Part of a small language model's weights.
Size: 21 layers, 2 heads of 128, MLP 1024 tanh GELU, 17M parameters.
Architecture: LayerNorm before each block, learned positions, biases, tied embeddings, normalized queries and keys.
Training: a variant of Muon for these matrices, 253M tokens, 7709 steps.
MLP neurons of a small language model. Each row is named by its layer, matrix (up: input weights) and neuron, and shows model dimensions 48-111. Each number is 128 + 32 x the weight over its row's rms, rounded and kept within 0 to 255.
After each neuron's rows, "fires after" lists the tokens most often just before its 100 highest values on Wikipedia text that the model never trained on.

L4.up601 [119 163  92 142 133  97 131  87 130  94 151 122 127 134 103 101 112  87 126 110 116 135 187 125 142 220 139 164 159 115  80  99 120 148 111  77 136  94 149  68 149 197  96 151 143 172 100  79 161  42 120 123 128 134 170  74 188 143 128  90 181 122 150  89]
fires after: "ran", " c", " R", " un", "r", "or"

L2.up773 [128 108 122 139 140 105  98 139  99  95  85 185 113 102 132 178 152 178  68 144 152 141 107 131 162 164  85 126  99 116 140 105 148 108 110 134  70  89 118  90 105 159  75 161  56 152 140 154 101 157 120 156 179 112 167 112 184 129 106 113 144 124 151 103]
fires after: " Ch", " L", " or", " ch", "n", "r"

L4.up149 [106  72 157 165 117 102  84 146 208 173 137 121 114 112 117 137 151 126 122 179  92 171  75 142 107 159 161  88 153 162 143 138  91 115 162  88 112 116 133 142  54 139 105 132 126 185  70 169  87 177 133 138 185 138 159 129 110 103 156 111 114 136 159 115]
fires after: "l", " sp", " St", "j", " K"

L5.up147 [111 141  81 133  75 129 137 104  94 143 154  89 177 129 218 119 207 106  78  73 125 108 175 158 149 118 112 168  84 186 159 123 100 144  90 117 165 116  93 137  52 137  79 127 184 101 100  59 113  94 139 128 151 136 152 175 129 124 128 100 103 114  80  90]
fires after: "in", "j", "st", "b", " L", "i"

L2.up411 [114 101 137  58 142  98 135 157 106 179 112 130 122 125 167 166 115  62 114 170  93 157 143 132 140 149 165  88 136 120  92 148 159 167 132 132 133 134 163 157 129  87 113 119 151 182  83 150 132  94 164 159 111  91  57 130 144 104  93 143 124 159 134 135]
fires after: "en", "us", "er", "y", " e", "ud"

L6.up273 [152  67 157 117 212 154 100 165 103 100 122 165 102  96  63 194 150 146 106  92 116 127 152  97 112 136  73 139  90 124 134  99 109 142 145 182 106  88 126 136  77 176 111 122 125 185 107 149  79 118 134 108 117 134 122  74 180 139 165 122 134 154 118 121]
fires after: " c", " C", " Ch", " ch", "l", " f"

L2.up418 [ 75 112  89 115 129 102 120  63 125 115 187 117  81 139  95 100  91  83 133 115 182 137 160 113 118  86 202 135 132 150 152 135 134 175 152 113 120 165 107 124 126 109 150  72 126 135 131 156 123 150 159 113 123 107 152 127  91 171 130  89 119  80 145 142]
fires after: " L", " Com", " l", "r", "L"

L6.up568 [ 77 125 126 154 133 143 169 149  98  92 128  91  96 132 117 103 157 131 141 139 107 146 117 194 149 122 117 174  47 137 126  60 171  70  61  81 137  93 123 123 147 108 145 126 186 181  57 158 148  82 154 168 129 173 164 163 125 167 139 121 119 113 125 107]
fires after: " M", "1", " K", ",", " m"

L2.up954 [108 118 119 109 165 232  94 131  62 113 170  84 103  46 101 150 182 160 172 163 138 135 117 190  91 145  95 104 141 148 112 205 119 101 172 156 167 168 152  58 108 113 124  84  91 167 142  83 158 133 165 130 151 143 110 172  91 166  95 148 133 126  99 143]
fires after: " f", "ition", " Re", "ion", " re"

L2.up829 [124 108 109 108 146 163  96  90 131 154 116  82 153 159 138  73 137 176 122 174 126 109 161 141  24 110 166 107  83 155 101 210 147 175 126 135 220  86  63  93 116 143 120 141 166 154 116 161 142 138 133 142  81 147 134  95 116 117 114 159 116 154 119 143]
fires after: " Jo", "om", "ar", "l", " R", "m"

L4.up30 [ 73 113 106 111 182 117  83 131 101 157 169 178 138  95 167 103  81 115 131 174 168 131 150 150 106 182  92 138 199 126  76  80  69  90 118 185 169 127 200 116  88 124 139 107 120  88 127 215  61 133  96  67 142 146 148  92 109  75  76 115 164 135 151  75]
fires after: "en", "et", "ed", "er", "o", " D"

L6.up539 [ 83 151 111 132 110 126 174 172 159  86  83 157 118 127 129 173 160 113 119 123  97 179 112 117  88 149 124 116 139  65 118 108 181 146 171 152 134 153 157 116 146 156 128 190 143 197 103  88 113 125 124 125 153 153 140 121  76 159 141  75 147 113 147 133]
fires after: " h", "ro", "ec", " H", "ra", "r"

L6.up583 [138 118  85 132 180 180  97 165 113 153 145 106 124 115 111 161 131 163 141 169 126 118 134 144  66  97  96 109 168 117  42 122 155 168 113 173 141 116 108 129 142 147 110 146 172 167 168 122 168 120 109 140 125 126 105 118 140 145  98 174 122  90 150  74]
fires after: "a", "et", "om", "ar", "am", "d"

L8.up780 [185 155 135 110  89 184 160 109 123 175 128 110 122 169 116 126 118 127  82 135 134 113 118 104 148 120 135 143 206  93 147 140 127 128 126  87 106 168 132 173 125 214  96 171 129  96  82  93 112 123 169  97 159 170 146 174 156 113 114 164 107 142 127 131]
fires after: " l", " g", " w", " h", "ro", " n"

L6.up394 [145  96  63  98 141 175 132 148 139  90 138  85 152  86 110 113 129 123 130 137 113 146  82 148 163 137 123 165 122  42  86 161 142 138  96 144 133 138 173 117 120 100 135  73 108 161 156  97 124  86 159 107  73 182 148 160 109 151  86 124 111 115 113 152]
fires after: " M", " J", " T", "u", "o"

L4.up587 [124 112 103 132 115 142 158 188 124 109 171 129 169 103  97  77 217 155 102 157  85 160  40  96 147 102 132 119  96 141  88 125 139 157  94 116 105 113 165 160 140  93 116 184  96 151 111 138  95  97 197 180 115 169 187 156 148 154 119 177 100 122 172  78]
fires after: " t", " T", " m", "r", " J"

L2.up114 [116 116 130 121 157  74 134 119 174 111 101 100 151 124 140 170 141 113 114  66 119 112 167 147 204 158 219 140 153 113 114 113 110 106 148 154 145  97  46 111 121  99 131 165  89 104 135 123  91  49 108 130 131 132 171 130 185 145 116 102  80 118 143 107]
fires after: "in", "un", "el", " M", "e"

L4.up358 [126  60 135  73  71 239 151 139  59  89 108 127 146 128 126 157 127 121 155 150 149  92 197 124 132 176  66 186  86  95 155  96 174 100 146 101 180 149 146 167 105 109 124 167 123 163 110 117 165  92 135 155 145 157 148 161 134 128 149 117 170 151  93 111]
fires after: " the", " pro", "ro", "ing", " ", "orn"

L4.up980 [139 165  95  77 132  94  89 141 105 127 119  95  87  87 165 154 131 131 121 127 169 134 103  96 187 166 140 151 218  89 144 147 115 100  86 125 150 154 103 124  94 182 134 137 176 132  82 124 124 118  94 142 102 116 177  92 187 124 131 130 125 149 216 114]
fires after: " part", " Ch", " C", " c", " D", " U"

L5.up705 [112 170  97 173 163   9 161 143  98 145 114 106 143 144 177 119 172 122  99 146  69 142 116 126 144 163 127 158 132  67 150 112 130 108 138 128 127 144 148  98 127  84  73 192  67  92 158 122  93 172 153 111 136 145 121 162 141 130 152 111 162 130 161 120]
fires after: ".", ",", " cont"

L4.up607 [166 142 132  49 164 143 130 176 104 117 163  76 121  77  73  92 132 146 132 151 155 118  74 115 130 160 153 151 142  44 163 134  87 117 118  95 138 111 108  67 133  69  81 115  56 137  96 159 111 187 186  79 147  99 151 110  93 162 122  87  97 154 115 109]
fires after: " B", " b", " L", "l", " com", "ed"

L4.up502 [159 116 104  54 126 172 158 135 166 109 105 144  80  63 145 132 111 139 156 145 125 160 158 176 116 125 132 142  81 137 199  54 129  82 112 127 145 130 102 149 133 100 200 143 159 172 135 164 127  75 174 149 140 134 143 131 158 185 121  83 153 140 148  40]
fires after: " M", "in", " K", "g", "b", "m"

L5.up413 [118 143 136 112  87 144 139 108 117 117 158 100 161 183 114 176 182  96 114  73 161 129  94 116 198 129 140 119  94 111 185 116  51 164  86  96  99 122 112 169  64 162 176  96 118 167 174 143 157 116 127 105 171 197 118  94 125 189 105  86  99  84 139 137]
fires after: " Al", "ul", "os", "ak", "ur", "l"

L11.up360 [136 138 112 123  59 109  83 145 175 121 177 148 107  75 145 126 141 170 134 102 113 111  87 184 220 135 151  81 138 194 102 143  94 138 149 161 150 104 148 128 118 142 126 141 171 171 133 169 131 151  86  82 150  91 139 181 146 129 169  82 133 139 159 172]
fires after: "l", "r", " s", " sp", "are", " part"

L11.up891 [130 149 105 151 160 179  98 155 106 121 169 168  94 148 157  71  75 139  66 118  96 109 141 120 116  79 141  86  69 155 146 123 147 134 114 119 106 118 141 135 101 140 149 148 107 148 132 112 170 152 117 173 121 139 158 157 145  74 149 110 133 190 121 125]
fires after: " T", " P", "l", " sp", "P", " W"

L6.up324 [134 161 125  99 112 137 156 127 101  87  73 117 148 107 131 135 115  75 167 153 172 184  75 133 100 143 108 124 140 131 162 193 132  92 131  93 166  90 159 150 100 134  64 173 152 191 117 157  93 134 120 163 110 142 193  65 244  93 127 115 157 123 157 163]
fires after: " Ch", "er", " d", " D", "ar", "-"

L2.up711 [160  91  98  65 159 160 130 190  73  99 125 121  91  82 160 156 136 129 146 107 105 159 173 140 177 116 201 161 152 103 118 153  77  94 114 145 124 127 138 142 157 118 112 104  99 116 134 140 113 108 123 146  98 106 153 151 186  91 139 153 135 135 110 127]
fires after: " N", "g", "en", "e", "un", "ount"

L6.up178 [125 150 149  41  88  86  73 125 109  67 133 125 130 141 154 107 126 166 128 135  98 100 127 133  66  87 148 131 149 162 168 143 111  93 117 162  90  95 155  98 143 163  97 135 173 168 142 151 117  84 126 139 158  49 178 166 151 114 110 170 113 115 132 171]
fires after: " d", " R", "l", " be", "0", " L"

L11.up678 [ 91 112 126  64 120 101 131 131 129 125  91 197 146 121  96 108 152 193 154 163 105 145 165 168 149 129 117  82 128 104 157 177  52  96 133 124 106 116 137  96 101 154 105  91 128 108 142 143 144 133 103  63 165 162 139 119 182  66 102 138 113 103 103  85]
fires after: " f", " A", " F", " pro"

L2.up731 [117 101 134 122 144  73 190 186 135 146 128 130 142 179 145 141 144 148 122 115 165 146 137  92  94 121 137 154 111 118 148 191  67 122 110 131 151 122 172 150 169 189 133 180 203 128 115 156 192 112 127 103 102 164 146 132 103 145  43  87 144 126 107 137]
fires after: " O", "p", "iv", " P", "v"

L5.up440 [100 201 197 105 124 156  78 126 145  97 116 151 118 168 144 129 111 140 110 210 174 133  78  92 134 137 150 114  68  95 156 121  74 115  95 180 171  75 113 101 138 117  93  78 112 174 151 141 117  78 103 129 115 160 123 135 114 129 170  85 143 103  99 163]
fires after: " R", " In", " in", " F", "r", " O"

L2.up283 [107 171 164 123 142 141 185 152 151  78 114 161 168  83 125 141 169 112 104 150 104  74 106 122 221 130 169 147 112  86 118 164 140 139 199  96  93  98 158 122 144 124 115 119  45 195  70 106 145  68  75 165 100 111  82 126 112 145 151  65 154 102 162 162]
fires after: " A", " R", " ", " w", " C", " E"

L2.up761 [ 47 129 155 111 138 115 128 160  99 135 197 157 100 103 167 171  75 130 124 144  92 132 120 137 139 132 165 101  79  92 149 104 167 153  98 174  97  93 132 137 127 125 169 216 107 165  99 137  83 121 106 143 182 120 121 126  94 131 157 138 150  86 155 140]
fires after: " M", "it", "in", "ro", "ab", "r"

L11.up307 [173 114 104 123  89 182 148 192 137 122 135 223 154  86 123 161  78 135 102 127 141 163 118 172 144 116  67 152  87 100 131 108 165 114 103 110 162 177 143 120 118 118 140 123 135 158  83 128 199  85 172 160  94 118 114 196 109 142 156 133 145 111 185  89]
fires after: " in", " was", " from", " by", " of", " e"

L4.up81 [128 112 140 138 110  69 151 169 105 136 172  76 184 121 190 108 146  99 136 146  66  92  97 173  94 102 162 149  86 152 121 136 150  99 104 122 175 165 104 118  99  54 105 190 135 192 129 155  99 158 194 144 109 127  87 154 146 124 117 131 182  79 120 147]
fires after: "e", ",", "ar", "pl", " R", " L"

L4.up762 [113  72 186  86 160 105 137  57  90 134 136 198 145 126  92 132  49 129  76 164 170 131 170 126 119  68 109 195 146 176 143 149 177  91 130 118 118  95 150 167 129 127 135 127 133 150 144 128 106 173 119  93  84 127 103 122 123 212 103 154 131 110 144 161]
fires after: " U", "a", "l", " F", "T", " B"

L2.up899 [173 108 129  75 145  94 135  78 118 116 102  84 151 123  93 117 132 121 160 180 134 131 123 120 128 190 169 136 170  66 120 130 101 133 100  75 129 143  99 159 118 157 105 156  72 134  94  76 187  47 154 115 128 139 186 117 132 175 120 150 114 147 145 204]
fires after: "an", " A", "ran", " R", " tr", " a"

L2.up484 [129  93  85 104 118 166 151 142 112  58 167  91  75 101 151 159  78 163 184 135 104 105 102 151 119 140  87  40  85 167 123 172  84 154 135  88  99 139 130 105 165  89  61  89 126 109  24 121 149  98 144  66 146 124  84  98 202 114  95 159 138 155 133 110]
fires after: "v", " m", " T", " D", "ran", "ug"

L6.up977 [122 200 118 140 136 146 135 126 102  61  62 161 115 102 123 156 159 153 122 143 183 107  83 144 117  95 154 147 135 158  73 100 106 137 125 122 182  94 143  84 126 143 179  91 132 133 169 162 137 103 134 138  99 136  77 119 141  76 142  93 122  97 136 134]
fires after: " In", "an", " in", " h", "th", " H"

L5.up516 [121 129 116 129  92  98 114 167 120  85 129 104 178  85 115 154 128  87 104  89 118 120 101 158 127 155  96 165  73 135 112 121 126  72  75  89 122 130 124 193 141 129 108 168 139 137 132 157 103  88 186 111 139 117  87  97 147 163 140 187 127  70  81 149]
fires after: "our", "if", "iv", " In", "ing"

L6.up209 [118  94 127 137 132 138 136 176  71 137 175 207 159  86  83 139 126  98 133 123  87  90 111  64 129 103 141 142 158 103 128 167 123 141 100 135 102  75 110 118 145 114 108 135 114 168  62  50  95 131 174 117 115 152 157 112 116  84 146 129 174  88 103 137]
fires after: "2", " comp", "p", "=="

L4.up597 [ 88 120 142 144 134 138 109 113 187 161  97 110 155 134 132 183 118 152 132 125  87 118 121 166 128 166  99 129 124 137 130 139 148  55 159 177 151  92  98 134  88 108 124 108  98 139 143 137 132 139  83 165 146  95 112 102 161 134 175 172  68 147 165 104]
fires after: " re", "re", "o", " M", "over", "ater"

L5.up879 [115 155 149  97 118  73  96 129 151 135 121  73 157 118 159 151 158 122 147 149  75 129 126  95 169 127 171  77 109 121 123 128 201 138 153 127 125 122 112  99 168 137 137 122 127 184  58 141 130 147 123 129 183 177 139 138 118 168 100 106 170 106 129  93]
fires after: "r", "H", " Ch", " H", " h", " I"

L2.up788 [118 169  91 117 150  71 141  97 110 120 173 161  57 143 122 106  97  91 153  63  65  99 198 144  92  97 164 140  91 138 140 118 110 104  63 125  54  92 138  59 137 116 136 188 120 131  93 135 148 110  78 135 176 119  45 191 122 150  77 104 108 166  79 142]
fires after: " th", "p", "ist", "a", "ct", "h"

L4.up551 [174  87 116  84 129 148 137 176 123 157 175 147 110  85 156  95 148 115 166 125  80 168 112 183 105 156 117 127 108 178 113 172 158 159 176 110 128 137 154 121 147 121 134 123 108 117 117  89 133  81 143 122 138 131 115 112 159 104 103 128 155 114 115 131]
fires after: " c", " w", " T", " m", " sh", "o"

L2.up766 [ 87 103 110 112 139  65 150 175  99 174 121 125 138 181 145 110 119 172  70  77 131 141 107 136 172  94 110  83 140 152 163  81 101 131 128 141 197  64 194 159 139 170 143 137 192 125 136 191 177 135 113 169 108 104 132 108  87 127 128  71 104 126 160 157]
fires after: "p", " P", " D", " p", "D", "ind"

L5.up179 [118  81 117 100 116 150 119 144 135 139 120 134 186 139  76 140 119  92 179 153  96  85  75 161 132 175 107 122 154 118 131 144 145 167 102 160 136 150 100 170 104 105 176 114 129 128 108 128 100  52 121 169  90 146 103 133 122 130  86  89 184 247 135 141]
fires after: "an", "r", "un", "in", "g", "ad"

L6.up522 [110 131 114 130 144 182 118 167  63 128 133 103  34 106 113  29  99 158 127  99 107 127 137  93 115  70  87 145 154 177  57 103 144  84 168 116 151 128 120  75 150 135 144  94 167 144  53  85 106 129 173 114 172 129 122 164 169 154 165 168 165 153 132 130]
fires after: "h", "i", " H", "o", "b", "el"

L11.up897 [153 112 101 159 116 162 126 124 181 144 170 201 118 154 140  39 115  47 108 106 124 157 176 149 133 135 126 145  61 136 128 150 120  93 130  93 132 142 136  87 154  99 166 118 157 130 131  76 189 105  88 103  89 114  70 142 155 100 120  87 156 106 169 108]
fires after: " of", " in", " at", " from", " the"

L2.up474 [ 96 131 170 133 136 208 166 115 137 143  76  90 136 134 134 108 118 134  76 162 159 107  92 191 109 136 125 100 151 137 202 104 134  77 135 220 110 113 134 172 115 113  84  68  90 174  98 154 125 112 134 109 115 138 133  78 109  98  91 175 129 110 130 115]
fires after: "e", " in", "re", " M", " m", " In"

L2.up579 [102  53 162 137 107 182 162 115 148 143 208 185 165 143 113 100 185  76 167  96  76 130 122 150  88 131 137 164 208 121 128  59 163 172 137 133 134 104 115 148 116 139 169 127 113  65 119 110 128 108  94 152  95 147 142 157 216 131  93 121 111 163  71 112]
fires after: " des", "us", " re", "un", "in", "es"

L5.up692 [142 122 114 103 105 118 112 126  93 124 170 100 131 135 134  61 114  86  77 117 143 151 135  98 112 118 152 134  91 178 136 115 143 125 129 149  77 106 176 107  48 108 105 208 134  93  90 109 165 160 127  81 129 150 118 185 166 133 109  88 164 157 135 211]
fires after: "og", " T", " R", " sp", "r", "is"

L11.up845 [167 155 109 110 142 118 160 166 121  86 110 156 148 133 151 167 159 130 165 139 147 130  76 106 135  85 105  95  75 114  68 170 134 231 138 145 150  83 168 140 135 140 177  81 134 215 100 153 164 121 106  70  84 177 101 117  77 131 133 120 175 130 156 125]
fires after: " ", " n", "in", " S", "W", " w"

L5.up277 [127 181 123  96 157 121 194 131 112 109  45 111 133 103 137 126 106 138  94  98 146  85  91 123 118 106 119 142 172  89 152 128 116 122  63 123 106 140 167  90 135 140 143 104 134 137 123 173 176 131  77 150  78 159 196 163 151 119 148 129 164 104 119  97]
fires after: "ul", "c", "eng", "y", "ac", "r"

L5.up520 [ 41 100 107 134  80  81 116 111 100  83 123 158 120 100 122 114 138 136 200 150  68 125  69  83 161 132 166  64 166 114  99 127 111  51 104  97 147 153 107 143 175 151  91 137 152 139 109 160 157  94 144 124 147 137 109 150 221 176 115 142 170 153 123 146]
fires after: " f", "it", " b", "i", "f", "ur"

L6.up593 [122 145  37  82 119  88 111 114 137 109 103  85  99  64  68 143  90 107  73 136  54 116 141 144 161 133 135 114  78  46 129 110 125 159 133 105 107 136 154 210 147 161 167  94 160 126 138  92 161 124 106 112 128 140 102 165 185  98 102 119  67 110 150 164]
fires after: "in", "r", "ol", "ab", " p", "f"

L2.up322 [164 131 123  77 150 144  93 125 138 153  54  92 105 111 122  87 156 132  99 146 127  85 147 121 134 149  65  85 170 207 105 100 195 140  96  88 128  37 119  96 125 209 123 154 181 188  87 131 108 181 157  91 127 151 101 120 131 198 132 147 133 131 143 172]
fires after: "o", "k", "ul", "i", "es", "ound"

L4.up566 [ 81  96 141  98 107 153 108 111 118 184 145 117  94 117 132  81 149 157  67 175 163  92 132 147 103 108  87 125 126 126 148  70 148 129 149 112 132 138 115 168 137 144 130 127 138 134 125  81  97 120 117 149 101 154 148 122 223 160 145 131 171 136 110 183]
fires after: "ec", " Ch", "ib", " S", " s", "op"

L5.up116 [148 169  49 109  80 127 108 100 147 149 125 154 137  90  85 133 145 146 222 141 146 128 141 122 136 111 108  99 201 104 194  79  74 106  98 105 201 114 151 127 100 171  88 125 137 127 122 160 147 107 190 181 115 107 155 119 221 146 118 101 155 108 131 139]
fires after: "ers", "on", " C", "O", " O", " Ch"

L2.up951 [144 140  68  76 108 152 156 168 109 162 121  87 109  83 126 122 100 113 116 167  82 134 156 147  72  84 176  92  78 161 140 164 137 164 130 142  93 129 151 141 107 134 136 130  97 143 100 122 154 132  72 188 127 117 145 136 128  99 156 139  94 140 149 142]
fires after: "01", "ol", "ist", "95", "f", "h"

L2.up453 [163  77 128 209 117 152 119 131 107 125  99 107 109 145  81 182 154 183 152 151 138 134 117 140  89 109 103 165  87 128 147 110 137 117 154 149 148  98 141  91 140 171 130 122 162 147  50 169 123 146  65 137 114 128 147  81 192 162  60 124 134 119  70 133]
fires after: " M", " C", " f", " c", "v", "ro"

L5.up280 [136 115 133 124 135 188 143 149  97 139 108 112 101  58 184  98  93 166 120 153 129 142 159 105 135 149 139 135 131  99 125 146  94  89 165 169 195 162 136 100  84 131  97  57  57 104 110 135 138 109 123  56 108  99 150 153 161 146 136 150 126 117 112 193]
fires after: " Le", " Re", " re", " le", " C", " rec"

L2.up830 [169  96 142 154 103  86 120 165 139 145 125  99 145 131 112 114 174 130 147 190  90 118 142 102 169 133 183 107 160  97 145 135 158 135 123 100 100 123 174  79 153  92  62 132 123 162 134 108 144 125 188 178 145  94 104 114 184 136 129 139 139 135  98 115]
fires after: "y", "ra", "en", "v", "ch"

L4.up22 [101 115 149 175 173 130 162 164 116  86 152 124 103 140  92 165  66  75 137 156 110 158 126 121 113 106 121 183 117 132 144 117 109 114 106 106 103  94  41 152 108  97 172 112 123 199 122 157 145 156 121 126 132 133 120  97 103  89  45 151 180 131 117 147]
fires after: " R", "ing", " ex", "s", "up", "y"

L4.up71 [127 109  90  87 121 192 149  89  88  95 128 136 140 149  84 173 132  74 106 140 140 127 110 149 106 132 142 185 114 136 119 142 152 128 132 147 144 117 209 118 118 107 137 119  69 197 141 159 119 119 128 103 135 163 134 140 189  94  92  90 123 235 127 137]
fires after: " al", "hy", "ro", "le", "b", " pro"

L11.up1009 [106 158 129 146 134 166 188 134 107 141 145 151 104 157 144 101  99 136 117 139 191 156 155 100 160  99 114 196 151 172 106 141 149  75 169  85 109 103 110 134 161  88 154 162 105 147 109 174  99 109 151 137 119 112  83 127 160 119  81 180 109 130  74 176]
fires after: " A", " a", "v", " F", "a"

L4.up445 [146 145 127 114 120 110 153 115 116 128 139 153 159  66 169  95 134 105 193 115 164 123 124 162  70 111  68 151 124 164 150 158  94 108 123 188 211  81 110 140  97 211 159 167 122  84 176  65 155 150 144 160  97 110 102 121  69 116 157 173 133 132 118  95]
fires after: " s", " w", " G", "1", " Un", " p"

L5.up134 [129  88 110  80 125 185  95 123 152 194 211  89 109  99  60 175 173 144 154  98 178  76  75 120 156  88 117 122 140 196 132 114 164 125 100  32 130 128 102 182 134 143 108  99 148 122 180 108 109 145 115 123 105 118  80 126 165 141 149  85 159  70  80 162]
fires after: "ec", "r", " rec", "op", "ent", "ad"

L6.up316 [101 118 110 150  80  72  82 111 121 114 145 167 120 105 104 111 135  62 194 121 179 104 182 149  94 103 192 136 134  83 137 106 180 135 127 134 130 215  73 173 128 125 114 160 118 144 175 104 145 193  86 127 108 143 112 140  99 171 161 163 101 133 139 172]
fires after: "res", " res", "v", "s", " serv", "is"

L6.up72 [ 45 134 116 120 118 147  97 147 108 127 100 119 140 124  90 110  88 138 120 138  95 118  80 122  90  88 112 126  85  56 163 182 148 188 139 133 141 133 134 126 167 109 180 117 194 142 118 115 133  94 149 203 115 124 153 126 117 125 174 183  91 110 131 139]
fires after: " comp", " m", "m", " comm", "im"

L11.up774 [103 109 165 106 190 177 160  95 174 129 175  96 131 135  99  85  77 136 121 106 136 121 117  29 138 125 164 165 177 113 179  80 144 137 108 111 142 175 115 205 121 160 138  74 158 113 113 142 150 114 158  83 120 126 154 155 129 105 103 129 105 139 164 138]
fires after: " p", " l", "r", " w", "c", "ro"

L4.up660 [125 115  43 148  99  95 181 119  84 121 138 126 130 123 109  87 163  80  97 126 148 142 166 103  66 111 196 102 137 152 177 103 113  89 106 114 168 128  97 157 132 103 210 135 111 144 216 152 114 148 133 115 109 133 191 113 113 161 113 140 112  99 100 121]
fires after: "v", " tr", "es", "r", " pr", "res"

L5.up775 [170 126 108 142  80 166 113 170  86 103  88 150 165 163 210 167 116 174 153  98 135  62  48 140  82 100 112 107 130 126 130 118 142 121 166 126 108 164 153 108 184 128  82 110 163 115 143 120 128 149 165 133 126 163 170  95 139 119 131 147 106  68 137  85]
fires after: "1"

L5.up808 [157 144 153 150 145 159 106 134 133  73  87 122 109 156 150  96 124 168 127 119  86 123 149  87 149 134  68 112  66 109 166  80 149  91  96  52 110 141 141 100  37 181 101 184 143 218 128 103 100  75 146 122 119 104 138  68 116 137 163  99 117 102 130 152]
fires after: " c", " C", "ec", " ch", "h", "C"

L5.up120 [155  89 102  67 114  67 111 124 156 171 120 109 122 117 137  85 114 137 155 155  90 163 141 164 132 193 133 143 147 117 147 109 134  94 115 119 101 176 161 109  83 143 141 104 174  99 144 161  89 108  80 102 166 163 112 114 158  80  84 126  86 151 139  94]
fires after: " F", " le", " f", " r", "on", " Mar"

L2.up925 [125 105 189 122 161 127 134 134 112 144  92 130 108 146  73 115 212 114 109 117 164 131 107 112 177 144 161 121  71 137 113 104 119 109 111 144  86 125 179 140  87  93 127 103 140 158 133 132 150 181  88 147 128 184  83  93 153 114 151 123 141  37 130 141]
fires after: "ul", " are", " re", " O", " Al", " Re"

L2.up1020 [100 161 158  78 222  95 141 147  87 149 103 143 104 154 166 117 111 153  64  76 142 124 132 110 121 108 104  88 123 199 143 140 142  81 142 104 122  96  96  68 134  96  97  74 120 121 148 162 125 106  93 102 158  86  71 112  99 141  59 107  75 129 115 110]
fires after: " Th", " th", "h", "w", "ou"

L2.up526 [ 75 175 114  75  36 155 147 125 103 139 150 121 124  98 149 122 146 143  98  82 115  84 172 124 158 114 125 152  98 188 163 122 114 134  99 131  90 133 128 108 145 130  80 114 102  73 230 157 123 171 103 129 138 155 156 140 123 126 108 118 133 136 142  96]
fires after: "b", "oll", " C", "oin", "i", "g"

L4.up464 [140 132 103 116 113 147 131 125 154  56 138  99 140 129 129 167 179 185 127  94  75 146 137 114  98  97 123 118  85 105 112 125 176 140 174 117 176 127 137 129 170 145 118 169 144 157 150 138 120 166 226 104 143 153 105  83  98 118 142 110 151  78  37  91]
fires after: " H", " h", "al", " n", "ar", " c"

L6.up421 [127 124 178 151 155 144  98 175 116 131 170 117 103  80 101 141  94 167 112 112  86  98 136 179  81 157 143 148 225 102 130  98  94 129 138 131 131 124 145 153 160 107 123 134 102  96 156 178 127 154 141  81 145 108 173 108 104 128 167  57 120 115 177  93]
fires after: " b", " f", "et", "rom", " B", "er"